python train.py --n_layer=9 --d_model=224 --n_head=4 --n_kv_head=4 --head_dim=64 --d_mlp=576 --vocab_size=2461 --activation="geglu" --norm="layernorm" --norm_place="pre" --norm_eps=1e-05 --positions="learned" --qk_norm=false --attn_scale=0.125 --bias="none" --tie_embeddings=true --parallel_block=false --init="normal" --init_std_qkv=0.0219 --init_std_o=0.00517 --init_std_up=0.0219 --init_std_down=0.00517 --optimizer="adam_variant" --lr=0.000783 --beta1=0.95 --beta2=0.98 --weight_decay=0.14 --lr_head=0.00364 --grad_clip=0.5 --warmup_steps=504 --schedule="cos" --final_lr_fraction=0.1 --batch_tokens=[8192, 16384] --seq_len=256 --doc_mask=true --train_tokens=157000000 --steps=12822 --dataset="wikipedia_en"
MLP neurons of a small language model. Each row is named by its layer, matrix (gate and up: input weights) and neuron, and shows model dimensions 16-143. Each number is 200 + 40 x the weight over its row's rms, rounded and kept within 0 to 999. A neuron's up and down rows have the sign that makes its largest values positive.
After each neuron's rows, "fires on" lists the tokens most often at its 100 highest values on Wikipedia text that the model never trained on. A number after a token or word is its count.

L3.gate249,219,279,183,171,172,209,219,194,144,232,212,165,269,237,204,217,235,153,167,237,186,170,203,216,214,194,118,211,166,239,226,161,167,214,232,218,127,235,176,247,160,220,202,169,127,148,228,185,141,234,162,228,250,155,217,118,247,256,188,200,245,164,210,222,190,146,163,187,181,190,192,244,183,219,209,209,235,173,228,251,189,317,199,239,157,255,151,113,245,220,117,153,143,139,244,161,261,166,231,222,208,242,220,199,193,208,182,296,192,190,199,216,174,263,230,179,122,170,205,221,231,176,182,254,116,231,180,130
L3.up249,219,212,288,155,267,212,200,119,205,179,135,248,198,224,215,186,208,160,214,195,171,207,218,273,209,145,221,163,151,226,262,206,163,161,130,223,172,318,234,221,198,192,208,162,140,171,199,244,223,271,214,257,212,154,182,143,266,185,211,134,258,136,279,224,173,163,164,163,214,175,178,209,137,213,221,206,245,202,232,190,204,249,175,247,197,155,162,158,195,239,149,206,155,158,167,177,197,205,215,207,156,262,225,211,138,272,156,247,218,203,184,189,239,144,155,132,175,198,224,280,201,223,219,215,149,183,221,208
fires on: " Par" 20, "ome" 8, " called" 8, " named" 8, " par" 6

L3.gate315,182,251,213,186,157,207,189,162,229,178,254,215,219,179,215,237,269,118,169,210,233,158,258,264,205,244,201,250,178,219,177,207,172,246,176,270,170,140,209,219,178,150,197,222,204,175,187,200,287,142,223,216,229,306,237,205,199,165,185,202,234,221,216,260,201,152,185,209,159,156,186,242,191,249,200,212,186,196,230,236,218,171,205,163,174,267,217,164,156,202,171,179,238,199,214,204,209,183,221,187,247,170,120,172,216,142,219,214,177,264,142,131,187,192,241,119,251,262,233,218,251,198,222,165,179,166,224,125
L3.up315,156,214,189,182,145,218,223,135,213,232,178,228,170,326,246,201,192,239,226,180,237,198,220,185,188,193,272,231,214,99,163,194,131,168,111,211,196,168,214,248,270,148,203,185,275,204,216,220,168,167,218,219,263,121,132,180,185,206,208,200,183,166,264,169,165,257,138,218,211,189,221,221,157,185,130,249,197,252,191,125,169,216,164,168,195,207,175,246,170,242,217,174,182,251,152,249,164,205,193,241,161,207,205,217,286,252,191,220,204,209,266,261,194,238,209,190,213,178,243,97,180,206,226,186,222,170,180,134
fires on: "N" 98

L3.gate409,206,262,248,200,215,163,236,265,256,186,232,145,158,290,216,224,273,220,209,142,129,110,183,211,238,155,216,209,91,225,126,207,235,206,201,191,139,220,192,165,203,167,181,192,143,220,273,238,180,229,237,235,215,140,230,317,231,178,239,182,156,151,205,273,153,202,231,224,222,178,199,196,123,173,208,212,212,134,207,191,223,241,203,212,69,284,155,147,251,217,214,186,173,186,184,152,169,172,156,193,218,217,195,205,165,205,203,205,172,180,182,202,182,259,244,143,221,199,133,199,165,273,186,146,250,199,243,92
L3.up409,216,160,192,230,213,220,169,178,186,226,219,232,173,262,136,223,170,175,240,120,144,239,182,162,252,176,197,190,271,162,155,169,202,164,174,199,187,134,264,139,205,203,180,154,295,187,183,218,215,235,222,174,177,259,244,288,197,204,204,138,142,141,255,173,130,228,229,118,274,231,176,143,230,192,196,214,176,196,138,166,215,180,190,245,188,170,164,223,186,130,239,232,139,188,211,198,211,243,245,208,189,255,201,133,207,166,210,203,209,145,238,180,223,158,238,177,222,238,177,249,166,206,153,171,178,199,183,236
fires on: "red" 53, "rom" 32, "oph" 7, "ep" 5

L3.gate572,131,262,137,196,267,183,250,191,188,180,219,158,202,223,146,175,246,216,226,104,215,195,208,147,212,244,199,251,172,194,178,162,150,194,162,196,205,209,197,166,237,156,110,166,203,156,136,210,183,225,219,196,227,223,165,216,162,177,198,250,242,260,156,255,217,211,243,286,289,247,234,316,179,187,189,206,249,165,188,254,117,249,172,178,216,119,213,183,214,194,143,157,194,250,256,198,156,233,154,178,213,124,175,260,153,181,254,216,180,184,272,238,159,209,243,181,215,184,214,161,241,169,182,244,209,202,196,203
L3.up572,173,226,141,185,242,170,212,164,191,203,215,215,184,246,164,182,238,183,151,209,172,263,176,136,180,178,230,272,138,185,145,184,165,216,170,198,224,156,271,144,190,172,168,170,204,184,199,204,172,263,201,186,170,163,236,228,154,129,291,227,267,206,155,198,272,251,249,270,170,259,272,209,169,166,155,257,202,181,243,152,188,272,177,225,147,146,234,208,183,155,176,195,134,239,249,171,101,209,116,180,149,115,182,217,220,236,257,239,240,196,257,223,152,229,223,249,245,240,96,181,266,262,161,133,234,221,190,167
fires on: " comp" 64, " Comp" 14, "==" 7, " rep" 6, " imp" 6

L6.gate169,102,263,128,182,152,223,261,171,172,214,152,198,254,236,177,229,206,267,209,151,203,171,158,214,184,139,178,195,224,165,228,310,189,207,149,154,167,206,222,188,204,248,186,226,217,221,151,166,262,170,155,149,182,108,204,259,178,174,205,166,173,216,161,119,137,118,202,205,164,195,199,209,214,177,169,303,196,182,145,255,250,198,214,211,267,208,192,201,124,180,246,182,177,204,172,213,162,239,204,154,117,227,207,193,277,194,204,208,153,236,233,221,168,185,175,164,190,181,167,163,179,170,176,156,197,189,189,128
L6.up169,244,190,292,191,228,207,185,254,199,170,123,183,161,135,246,225,199,208,215,229,232,213,311,215,293,228,164,276,224,192,100,210,234,186,130,154,162,172,158,224,194,173,248,199,182,157,231,236,173,198,223,211,215,243,198,302,199,246,260,133,239,186,207,173,174,139,228,242,172,191,245,189,141,206,208,181,225,213,146,188,212,198,153,160,212,207,202,211,183,208,205,140,170,179,218,231,221,237,253,224,205,194,147,194,203,225,191,225,220,139,161,156,158,213,244,157,222,125,268,300,193,303,157,246,184,169,194,250
fires on: "et" 34, "ou" 14, "le" 8, "c" 5, "y" 5, "p" 4

L3.gate310,237,255,252,162,243,162,181,209,249,168,251,258,235,239,138,243,220,221,251,203,229,132,165,237,169,160,77,237,152,291,207,176,264,236,262,223,218,172,185,224,160,201,207,232,261,184,151,174,187,201,155,241,188,273,187,193,140,122,204,229,206,146,80,281,198,227,210,268,239,208,182,213,190,171,194,156,220,207,229,179,214,191,179,141,120,209,181,224,153,189,165,201,212,208,192,190,185,204,222,236,108,154,238,203,234,194,254,197,165,200,208,232,202,178,242,192,120,199,222,208,201,180,208,140,213,201,202,199
L3.up310,192,212,226,138,246,194,207,230,242,187,238,248,253,170,203,166,208,231,274,244,247,276,160,316,185,161,194,215,213,225,227,180,224,190,183,283,233,192,248,258,133,98,143,204,251,194,120,210,238,238,171,207,175,214,149,238,130,160,230,279,226,180,160,254,136,244,210,152,252,252,209,194,228,178,150,174,168,198,178,229,247,176,205,159,201,177,273,222,210,145,203,253,210,190,189,196,168,192,177,189,170,260,256,160,150,226,213,203,172,220,212,241,166,181,203,175,196,161,163,154,128,208,247,191,230,213,263,224
fires on: "il" 100

L3.gate96,217,263,199,194,120,265,254,244,142,233,251,165,137,221,221,272,146,211,244,191,152,196,128,138,136,195,199,206,246,174,141,150,222,199,193,246,145,159,287,225,218,213,133,200,235,113,193,221,152,221,207,200,218,167,186,263,268,211,195,180,193,198,213,217,190,194,226,223,213,169,156,206,137,203,219,216,249,172,252,187,149,203,219,240,174,182,151,177,244,135,178,171,210,229,173,225,280,174,200,198,159,218,224,186,214,125,162,197,244,193,206,175,156,281,182,237,231,258,260,149,231,188,182,126,139,245,195,196
L3.up96,261,221,196,228,210,222,238,232,246,230,213,207,168,188,175,309,205,187,169,185,184,173,192,186,225,149,146,198,235,292,226,147,189,206,213,252,168,247,202,201,169,173,216,306,315,193,272,164,138,184,200,179,216,171,192,209,310,166,238,213,186,191,183,175,113,226,242,317,216,190,167,231,173,206,226,132,260,154,237,176,172,238,212,237,182,204,152,230,200,262,173,190,156,291,204,122,209,225,158,228,204,216,179,216,209,160,206,189,239,187,183,210,201,242,240,232,146,119,225,308,214,177,266,216,175,255,199,195
fires on: "ost" 23, " l" 11, "ets" 8, " made" 8, "ies" 7

L6.gate195,184,224,209,240,208,143,236,186,246,216,155,136,208,246,160,142,167,176,112,268,114,168,123,105,209,161,133,238,250,287,192,160,236,230,230,252,139,229,248,244,118,222,211,168,231,135,207,208,239,190,243,230,194,175,275,169,190,236,125,294,178,174,241,194,170,222,239,188,231,249,198,161,227,173,223,202,230,127,178,222,211,183,222,146,247,234,271,253,185,207,245,150,101,190,171,194,141,171,177,176,280,120,243,163,191,242,207,276,144,127,183,133,158,164,229,187,250,204,226,227,246,193,155,201,225,188,176,224
L6.up195,170,214,264,193,169,157,159,165,176,190,104,186,213,196,197,214,237,196,192,239,223,169,175,222,264,198,233,260,192,220,131,282,166,172,174,164,230,221,200,238,194,201,285,203,195,213,175,233,220,221,177,143,266,187,219,160,180,184,179,198,214,202,239,206,186,261,232,153,219,174,189,139,262,178,227,145,198,230,174,206,163,247,130,229,170,246,156,210,184,170,167,269,187,63,229,225,181,210,176,251,178,172,182,207,154,218,217,302,291,141,224,245,195,210,231,163,156,215,159,278,193,205,221,159,181,165,208,180
fires on: " " 47, "m" 15, "son" 9, "old" 5, "orn" 5

L6.gate163,128,198,147,279,166,152,206,111,263,208,237,121,173,145,160,168,215,225,175,231,211,177,180,184,254,219,254,211,165,199,175,183,179,188,163,137,265,240,247,133,206,179,231,223,118,201,175,198,121,139,240,175,146,112,142,200,240,168,211,245,156,209,122,150,205,181,207,228,260,234,212,222,297,193,102,281,195,182,205,190,162,204,175,227,168,209,204,201,174,141,206,174,161,134,214,157,217,202,214,173,100,261,169,193,266,227,232,256,208,212,165,219,192,230,215,214,233,153,221,197,257,213,201,186,245,168,212,162
L6.up163,229,149,249,225,212,217,168,270,148,215,189,175,176,234,234,206,206,239,199,210,221,86,217,213,237,268,286,140,213,187,152,153,206,176,171,161,169,280,204,183,222,194,169,245,261,248,266,193,199,207,183,204,253,190,134,243,256,151,144,225,146,225,232,227,236,178,140,218,153,271,180,250,193,202,212,168,193,236,182,189,241,122,169,196,294,262,130,159,189,234,175,181,154,209,125,252,223,169,138,149,226,210,171,199,162,238,154,225,229,195,185,257,245,221,145,192,235,229,187,224,170,197,210,208,220,202,199,124
fires on: "an" 36, "ort" 7, "re" 6, "le" 6, "ans" 5

L3.gate395,230,220,226,188,84,226,282,253,185,239,165,185,238,191,174,191,138,166,193,249,105,223,219,267,183,160,241,240,119,203,228,187,248,140,188,229,225,235,275,265,236,175,236,239,140,202,156,217,178,261,223,193,231,173,186,150,156,222,116,230,275,248,264,180,212,167,216,188,198,179,262,266,243,239,168,165,227,194,268,201,151,223,155,199,198,213,139,186,214,190,150,226,180,204,214,167,216,208,184,190,231,214,197,139,239,178,200,213,206,212,128,269,157,162,178,189,179,139,203,152,188,189,145,219,144,253,180,144
L3.up395,141,156,216,270,233,242,193,282,188,177,222,222,202,245,182,261,137,213,215,188,202,210,214,244,203,173,190,221,207,172,219,202,229,177,186,206,174,244,153,229,289,121,232,106,212,158,232,193,141,228,185,228,157,200,222,206,168,170,165,147,168,181,217,163,306,236,195,212,248,171,205,168,248,233,174,241,201,177,199,248,175,237,223,220,176,166,163,215,185,141,186,289,232,185,162,176,164,213,196,208,165,166,236,217,215,217,249,160,124,220,206,201,225,184,95,245,183,156,98,225,66,195,299,191,178,174,158,143
fires on: " there" 27, " There" 16, " River" 10, " Street" 8, " For" 8, " who" 7

L6.gate150,188,228,184,193,209,188,170,203,208,187,244,238,156,209,210,219,166,166,232,204,200,171,210,247,197,198,238,219,234,145,272,206,234,255,246,212,217,176,192,212,181,270,225,190,178,248,170,211,215,199,231,171,179,185,160,243,209,244,165,194,212,217,127,174,242,117,177,287,185,253,150,257,225,243,270,216,213,185,287,213,137,188,174,186,221,155,188,189,142,219,182,227,178,219,121,192,249,214,186,148,112,212,171,237,181,97,223,190,265,203,188,217,171,111,109,264,249,224,213,178,263,131,220,174,225,163,256,234
L6.up150,207,198,150,134,241,193,203,160,205,195,252,179,165,267,241,224,236,164,162,229,188,195,231,228,185,211,193,258,193,236,233,140,168,243,227,198,216,205,266,216,227,180,178,236,194,220,197,166,293,206,211,216,225,222,242,194,225,176,267,263,125,253,144,149,264,174,243,217,243,196,201,175,153,213,151,171,209,197,183,160,215,135,232,203,238,241,150,189,163,249,200,176,236,229,183,110,186,160,173,235,234,295,203,167,182,157,151,133,151,208,139,165,213,235,216,205,133,183,218,192,260,150,196,183,207,210,253,123
fires on: "." 29, " number" 11, " of" 9, "ann" 7, "ed" 5, ":" 4

L6.gate180,213,249,104,265,212,170,201,174,164,156,182,167,239,207,136,188,295,192,175,200,190,152,180,171,171,197,168,153,218,166,277,180,254,250,199,228,154,290,219,236,224,239,170,229,85,164,155,209,156,186,162,212,223,222,264,231,144,275,177,174,246,237,229,152,176,204,199,267,206,190,253,157,202,197,216,206,254,195,200,235,101,144,257,150,230,237,187,203,213,182,158,196,178,160,217,188,227,229,163,230,140,244,153,206,246,169,182,199,299,219,201,184,155,195,279,106,230,176,173,218,215,169,196,177,181,178,145,228
L6.up180,177,230,136,185,169,177,259,176,239,193,176,209,213,202,203,144,235,172,164,186,224,275,145,168,230,215,258,220,195,175,188,117,203,248,161,242,131,195,236,191,221,182,188,229,228,214,179,237,186,192,218,205,152,184,236,226,90,216,238,138,135,183,216,259,161,193,186,224,183,131,228,269,309,210,210,170,143,132,233,156,201,178,301,181,224,335,246,192,187,173,259,152,186,197,229,341,124,174,200,236,192,226,207,157,146,183,176,247,126,178,220,203,150,259,215,217,234,195,132,202,181,208,161,239,195,128,140,195
fires on: "h" 22, "iv" 19, "ir" 6, "ro" 5, "im" 4, " contin" 4

L3.gate177,220,292,186,233,209,219,219,116,146,192,246,144,229,242,162,200,196,251,247,181,197,147,200,168,125,230,216,183,162,201,159,150,152,210,169,226,192,235,207,119,174,178,186,161,202,231,166,215,173,186,183,170,189,191,170,268,227,131,237,246,237,152,158,200,167,182,197,228,262,274,172,182,271,286,193,194,158,191,202,184,178,196,186,173,235,202,191,157,240,183,246,162,250,199,178,130,116,177,156,167,255,199,150,172,222,200,204,152,247,234,301,162,211,179,243,202,352,216,291,186,300,129,182,260,203,222,171,243
L3.up177,161,239,237,186,227,188,174,177,186,216,171,127,212,188,242,181,181,198,175,245,187,273,236,180,268,144,117,231,212,284,188,183,210,260,215,193,165,213,224,203,179,219,175,181,183,138,205,221,207,219,182,214,284,191,241,211,96,223,275,221,176,222,260,224,197,186,182,186,155,177,188,218,116,177,157,223,214,198,206,249,123,241,229,235,175,235,137,186,218,146,230,173,310,199,193,236,164,212,168,153,233,185,171,176,207,226,179,262,121,180,213,256,229,130,261,287,201,200,212,192,197,230,148,175,171,239,156,215
fires on: " comp" 31, " app" 30, " prop" 14, " dep" 7, " Comp" 6, " App" 4

L3.gate205,202,211,170,217,263,245,269,212,210,186,128,161,176,182,241,218,182,209,186,190,201,205,117,159,168,162,190,177,188,191,213,239,162,184,244,105,197,162,204,108,209,197,175,240,126,224,209,215,211,204,238,217,220,189,172,250,163,160,93,154,149,225,151,235,173,184,189,274,167,185,236,139,247,194,110,280,249,216,174,218,192,241,165,170,151,204,158,208,191,252,210,209,198,89,217,179,175,234,158,232,213,212,166,181,181,163,188,181,250,210,188,272,217,148,179,194,157,306,322,190,260,107,190,198,199,202,227,145
L3.up205,263,219,184,230,239,198,186,205,195,157,258,222,154,182,229,196,254,195,212,165,278,241,239,137,186,225,172,192,200,199,205,173,165,225,232,221,227,158,247,217,155,278,180,102,252,232,177,161,163,151,223,183,200,219,286,240,196,176,243,237,202,218,182,213,154,237,195,145,219,239,160,237,223,165,221,208,260,149,198,222,262,235,241,158,180,219,179,219,187,167,225,199,117,195,197,181,195,168,238,238,167,220,130,177,168,206,248,123,249,156,238,223,154,214,303,218,142,230,302,229,210,216,177,213,199,215,173,200
fires on: "and" 100

L6.gate14,277,228,170,268,188,223,208,210,236,149,252,278,137,214,259,227,138,125,222,190,157,214,127,192,164,163,215,261,300,214,217,193,139,258,159,189,193,198,198,225,186,187,216,226,211,252,199,196,143,175,207,289,213,123,184,158,165,189,142,232,163,196,200,215,196,170,237,170,184,238,234,224,159,192,199,184,220,246,178,229,155,162,226,309,199,173,143,196,160,202,183,221,119,258,230,111,189,239,223,208,194,102,225,272,177,187,209,163,246,156,242,224,164,184,179,199,191,150,241,234,250,226,314,152,219,259,172,227
L6.up14,158,215,197,202,168,212,243,143,189,198,231,200,175,211,246,136,96,204,188,214,183,219,219,191,151,191,158,202,250,265,240,202,172,212,274,218,182,189,221,279,161,194,199,166,225,186,327,179,158,212,210,299,193,152,248,191,178,214,202,227,172,246,147,199,210,154,183,185,209,220,115,227,191,212,208,237,204,235,238,199,243,258,272,212,235,192,180,217,184,180,190,112,218,176,168,150,160,194,95,217,204,233,225,166,251,198,182,216,151,177,188,231,181,155,185,208,187,174,226,128,219,212,237,180,265,210,169,221
fires on: "." 37, "ed" 21, "her" 12, " wh" 9, "uck" 6

L3.gate66,135,169,261,351,216,240,195,248,210,186,166,224,214,89,195,206,166,206,191,231,113,160,176,164,235,151,175,219,208,176,171,188,239,226,220,243,127,195,156,223,179,221,183,130,154,133,182,255,218,186,225,230,175,212,162,194,168,180,172,169,269,133,223,221,266,275,205,223,212,221,217,197,216,215,211,290,169,216,204,209,107,217,190,253,208,262,208,197,186,201,185,112,267,198,150,248,182,184,266,157,158,204,188,172,207,145,198,149,164,188,210,236,214,196,182,120,147,202,168,182,273,240,223,165,158,146,216,258
L3.up66,218,213,212,200,151,180,215,163,180,213,209,243,167,175,205,211,268,234,183,196,166,187,185,239,137,178,215,277,228,155,110,267,264,170,163,141,169,165,178,241,228,160,170,228,188,294,212,220,193,213,212,130,166,187,259,143,229,213,227,262,219,183,187,268,220,215,106,289,124,276,253,133,172,153,246,276,183,278,237,202,118,206,279,187,214,195,226,150,171,157,213,189,186,219,167,194,205,227,202,108,266,186,179,135,187,261,202,174,207,243,188,176,195,221,160,173,271,179,157,167,215,177,228,174,197,236,201,211
fires on: "cted" 35, "ced" 20, " served" 15, " led" 9, " returned" 5, "ceeded" 4

L3.gate247,218,232,203,168,218,217,176,222,247,219,219,212,172,140,256,248,214,227,139,227,269,161,215,230,234,197,196,175,136,244,240,205,222,229,189,184,170,198,226,240,239,166,151,179,194,216,186,168,192,262,179,158,170,165,196,284,191,270,182,169,260,198,249,230,123,184,191,254,182,162,197,193,165,185,254,212,301,208,244,128,222,168,256,228,201,233,204,235,150,172,160,24,96,216,257,175,192,226,275,223,169,213,295,146,205,211,175,233,272,224,209,173,113,163,203,169,199,102,259,218,268,176,287,188,172,123,181,181
L3.up247,257,209,185,186,221,217,191,212,158,189,244,209,190,186,239,257,187,177,165,211,195,194,240,219,217,203,172,135,191,150,158,226,154,243,205,217,234,222,329,241,203,141,180,184,137,130,144,164,206,250,184,226,97,194,136,231,157,212,203,195,244,160,123,166,161,205,235,221,204,291,263,179,205,270,260,207,201,240,237,180,184,172,256,196,229,221,185,218,159,184,189,123,140,161,254,187,218,156,217,217,167,226,218,164,175,170,136,175,219,152,249,231,160,198,232,134,247,136,216,135,185,187,235,231,156,165,232,237
fires on: "H" 82, " H" 18

L3.gate24,191,218,225,222,240,205,234,147,136,227,138,236,158,227,205,293,230,203,152,202,202,222,222,211,257,202,235,249,222,127,138,168,228,126,222,189,195,230,264,149,217,169,269,222,210,254,215,168,190,95,210,241,166,211,183,116,192,178,179,217,274,246,245,180,233,243,208,223,171,197,189,145,245,202,206,250,229,263,164,156,185,200,263,252,192,181,255,241,242,319,225,217,190,175,117,195,154,198,249,145,200,120,162,221,238,196,205,155,173,160,203,172,165,200,238,187,213,132,260,192,186,121,234,117,180,188,174,216
L3.up24,212,237,191,178,228,175,174,131,222,187,215,155,245,143,208,182,220,151,268,246,244,138,223,283,230,258,206,237,242,162,145,217,201,226,232,167,268,161,207,247,165,228,135,210,290,140,216,88,227,152,215,216,289,169,158,134,250,208,163,214,186,204,200,151,182,190,260,215,224,246,122,200,217,124,216,187,180,266,152,194,259,207,174,230,187,200,220,151,214,252,182,269,237,223,135,224,155,195,269,159,181,210,166,232,295,165,160,242,187,183,165,231,217,177,186,160,200,204,190,153,207,211,181,180,178,199,163,152
fires on: " death" 11, " died" 9, "pen" 9, " el" 8, " ft" 8, "one" 8

L6.gate237,189,190,234,157,178,252,192,190,177,161,221,217,220,200,175,243,226,193,197,213,234,194,185,186,212,151,203,258,264,212,231,260,249,280,258,202,185,169,217,194,194,155,184,256,240,223,227,170,191,268,199,177,164,128,163,184,165,174,212,185,168,145,169,200,157,233,209,241,189,217,232,141,125,247,169,238,234,196,162,111,224,149,196,149,213,208,215,217,137,212,177,127,218,260,248,171,233,210,247,166,157,230,283,251,221,222,148,242,208,154,238,222,144,248,138,200,265,214,312,169,226,131,173,218,214,171,158,179
L6.up237,216,227,136,180,115,262,140,159,176,137,269,213,193,206,230,209,189,168,213,215,247,197,112,198,149,158,223,211,146,233,181,171,158,282,232,195,229,164,234,148,262,225,183,223,158,207,158,245,207,255,225,231,185,232,172,175,160,219,235,189,242,175,145,235,188,241,262,207,238,254,270,264,171,241,185,231,196,193,230,167,226,198,203,301,197,207,193,111,165,201,209,165,153,212,271,164,168,233,178,172,204,221,219,302,218,112,145,167,202,179,201,198,140,212,137,230,321,190,278,202,193,191,219,224,145,216,154,240
fires on: " H" 54, " h" 37, "e" 4

L3.gate325,170,213,245,160,231,233,225,255,249,198,235,195,249,225,192,184,214,168,210,229,141,187,227,167,176,191,169,168,213,151,220,208,199,247,233,226,214,249,228,202,195,155,173,241,187,226,143,140,224,186,257,197,216,178,226,253,136,197,180,162,198,120,197,250,203,222,145,268,199,254,182,142,232,121,262,209,149,174,263,197,247,275,159,189,230,333,186,235,142,137,220,121,169,141,158,172,214,243,198,211,211,198,146,205,129,210,182,221,215,260,179,182,199,142,190,142,224,280,213,187,192,150,201,200,219,209,242,223
L3.up325,223,211,268,179,191,226,201,262,189,223,241,177,189,247,143,190,204,169,199,157,216,169,250,165,166,236,171,171,168,150,238,152,221,246,210,207,166,252,257,210,166,162,114,186,195,209,192,125,154,176,185,140,216,247,271,177,233,176,188,158,231,248,160,179,192,277,148,213,270,221,200,187,206,225,171,116,240,244,264,156,245,243,164,155,223,129,160,266,196,161,193,146,201,262,202,149,166,237,201,218,253,187,252,143,234,200,105,275,202,198,209,221,177,206,193,206,174,245,191,107,148,159,288,193,210,237,193,203
fires on: "n" 65, "N" 22, "ren" 8

L6.gate267,167,206,182,197,192,107,181,202,175,228,190,169,159,281,176,247,269,182,206,185,254,174,218,227,254,211,225,214,237,200,134,224,256,205,191,126,139,215,192,182,219,172,188,217,219,159,167,319,213,162,213,264,201,147,235,233,153,198,169,218,166,256,195,242,138,227,229,240,240,191,144,194,162,145,215,232,214,165,188,148,206,147,215,133,218,279,238,239,205,234,231,307,146,158,257,115,191,194,181,246,213,216,195,184,233,211,191,241,221,226,290,326,197,159,305,124,216,147,162,219,260,217,201,179,168,139,213,236
L6.up267,208,209,257,264,87,185,208,251,253,233,136,138,247,213,209,260,182,227,193,197,173,110,190,221,280,144,216,193,165,134,96,169,280,218,271,154,129,250,156,144,190,229,184,217,175,181,184,259,251,194,188,191,213,206,227,214,232,179,196,170,170,279,259,215,157,251,229,196,157,148,166,195,180,253,179,180,194,202,208,145,172,187,235,218,203,231,243,219,239,252,208,213,135,248,194,214,176,160,139,214,150,189,206,168,102,242,101,200,210,198,257,197,173,220,212,189,219,162,228,175,300,211,216,178,203,244,228,212
fires on: "ro" 71, "ol" 10, " ro" 6

L3.gate108,190,172,202,192,173,159,220,194,269,176,224,184,288,130,242,186,179,171,174,220,232,180,244,104,248,296,211,217,223,199,165,193,214,226,211,192,107,128,179,176,177,254,236,185,213,193,156,190,232,134,172,261,165,262,144,221,270,217,234,188,237,272,163,201,168,211,233,167,199,158,214,241,182,259,144,256,227,148,205,203,155,165,221,211,159,263,183,161,188,151,178,163,289,154,231,142,240,216,233,238,255,230,194,157,174,198,265,189,210,197,214,172,215,200,229,158,257,200,186,167,242,231,216,229,162,202,170,262
L3.up108,77,220,203,181,171,208,176,225,223,209,236,180,189,238,287,262,266,151,220,211,188,86,236,211,346,108,215,150,195,205,214,221,220,253,206,196,266,213,219,224,197,248,168,161,232,194,247,57,215,198,197,194,216,204,264,230,121,197,209,199,160,260,184,241,138,226,153,131,206,182,182,188,200,91,296,196,220,211,193,197,258,91,171,281,179,202,232,191,167,247,207,160,188,206,184,199,110,204,216,188,225,224,205,197,164,228,192,178,219,172,231,171,237,181,181,209,161,146,232,217,172,214,205,188,211,239,187,180
fires on: " f" 19, " ne" 18, " h" 12, " m" 10, "way" 9, " round" 8

L6.gate227,151,212,137,175,213,244,255,168,194,213,235,213,245,212,119,231,227,204,191,196,153,123,95,185,188,179,245,182,226,177,199,196,241,199,135,138,170,209,277,187,171,200,163,171,171,234,159,201,215,202,179,173,151,151,241,269,212,215,214,167,164,165,140,134,173,247,226,186,244,234,212,228,190,190,196,250,230,216,208,233,177,239,212,182,168,194,219,207,168,242,196,208,187,174,196,240,210,266,128,165,112,253,176,235,203,203,248,227,102,208,210,150,172,152,207,218,225,135,155,165,229,143,138,145,241,146,204,179
L6.up227,149,167,155,190,179,191,273,171,148,164,200,294,218,250,182,284,232,212,149,265,157,262,223,108,224,225,196,176,297,191,192,197,224,195,197,220,229,222,188,252,207,216,235,250,182,206,180,192,197,229,205,203,232,146,218,166,207,126,240,176,238,136,191,311,214,242,201,211,246,173,248,145,213,138,191,205,197,248,161,208,266,210,165,229,148,257,172,215,205,188,192,205,213,235,190,225,142,235,190,186,216,189,234,282,198,191,204,210,172,167,211,188,248,209,267,179,143,283,240,226,247,123,150,85,172,257,168,262
fires on: "n" 15, "erg" 11, "c" 10, "p" 9, " Serv" 8

L6.gate6,227,210,210,356,184,263,299,210,215,181,269,289,167,195,174,194,225,207,181,221,187,156,240,140,224,220,183,147,260,232,172,182,155,232,204,221,260,218,157,188,205,182,199,229,178,185,238,200,196,156,161,234,218,238,160,190,159,220,205,257,115,159,223,138,198,198,228,223,253,240,216,209,245,225,191,139,192,211,204,182,133,264,231,155,285,226,153,223,255,253,217,138,166,206,209,158,204,191,134,251,141,145,196,202,165,191,166,196,210,173,235,202,139,195,218,193,137,268,273,185,188,209,266,228,218,177,113,249
L6.up6,270,229,165,215,186,267,249,220,152,238,219,191,76,234,187,208,182,250,249,185,147,159,206,247,195,133,169,314,182,188,242,265,198,153,231,186,227,184,167,236,177,233,296,208,164,154,169,239,206,227,198,202,176,130,202,201,255,207,183,230,147,241,238,232,203,212,205,214,103,265,249,214,252,250,182,238,180,240,182,207,201,172,193,245,187,225,177,235,124,218,144,218,218,244,191,91,199,187,216,204,231,171,177,217,226,177,134,200,242,168,246,156,183,196,193,177,176,252,193,161,225,237,293,253,154,189,172,222
fires on: "per" 22, "el" 15, "ir" 8, "8" 8, "0" 7, " under" 6

L3.gate190,168,231,169,242,227,288,203,181,237,196,184,217,265,197,266,226,256,135,118,230,206,104,195,163,233,292,242,202,283,174,168,187,143,164,225,213,259,193,242,153,224,217,245,231,232,253,185,136,259,195,183,209,226,97,135,143,175,170,125,194,203,203,137,185,211,175,215,224,197,220,186,136,273,206,245,269,290,231,190,203,215,196,234,203,258,190,188,200,160,254,208,145,183,198,255,196,123,183,178,204,212,188,219,185,275,126,185,203,268,215,233,237,203,235,165,136,254,218,183,119,253,167,228,124,209,248,215,189
L3.up190,233,255,190,191,254,276,195,194,246,208,217,169,223,238,275,192,248,173,179,198,140,168,179,202,274,243,225,172,268,194,164,168,175,129,157,226,270,129,169,132,224,216,160,216,219,233,194,164,175,223,188,248,195,134,163,152,217,178,120,265,196,218,130,165,187,193,153,209,226,243,167,180,204,165,295,202,224,156,225,191,268,209,186,198,220,168,173,210,156,243,200,132,255,216,234,243,165,149,225,228,252,171,202,229,229,182,117,257,311,236,198,204,233,187,247,130,167,267,269,181,257,164,158,160,163,292,188,135
fires on: "ost" 42, "ong" 36, "ind" 5, "and" 5, "ey" 5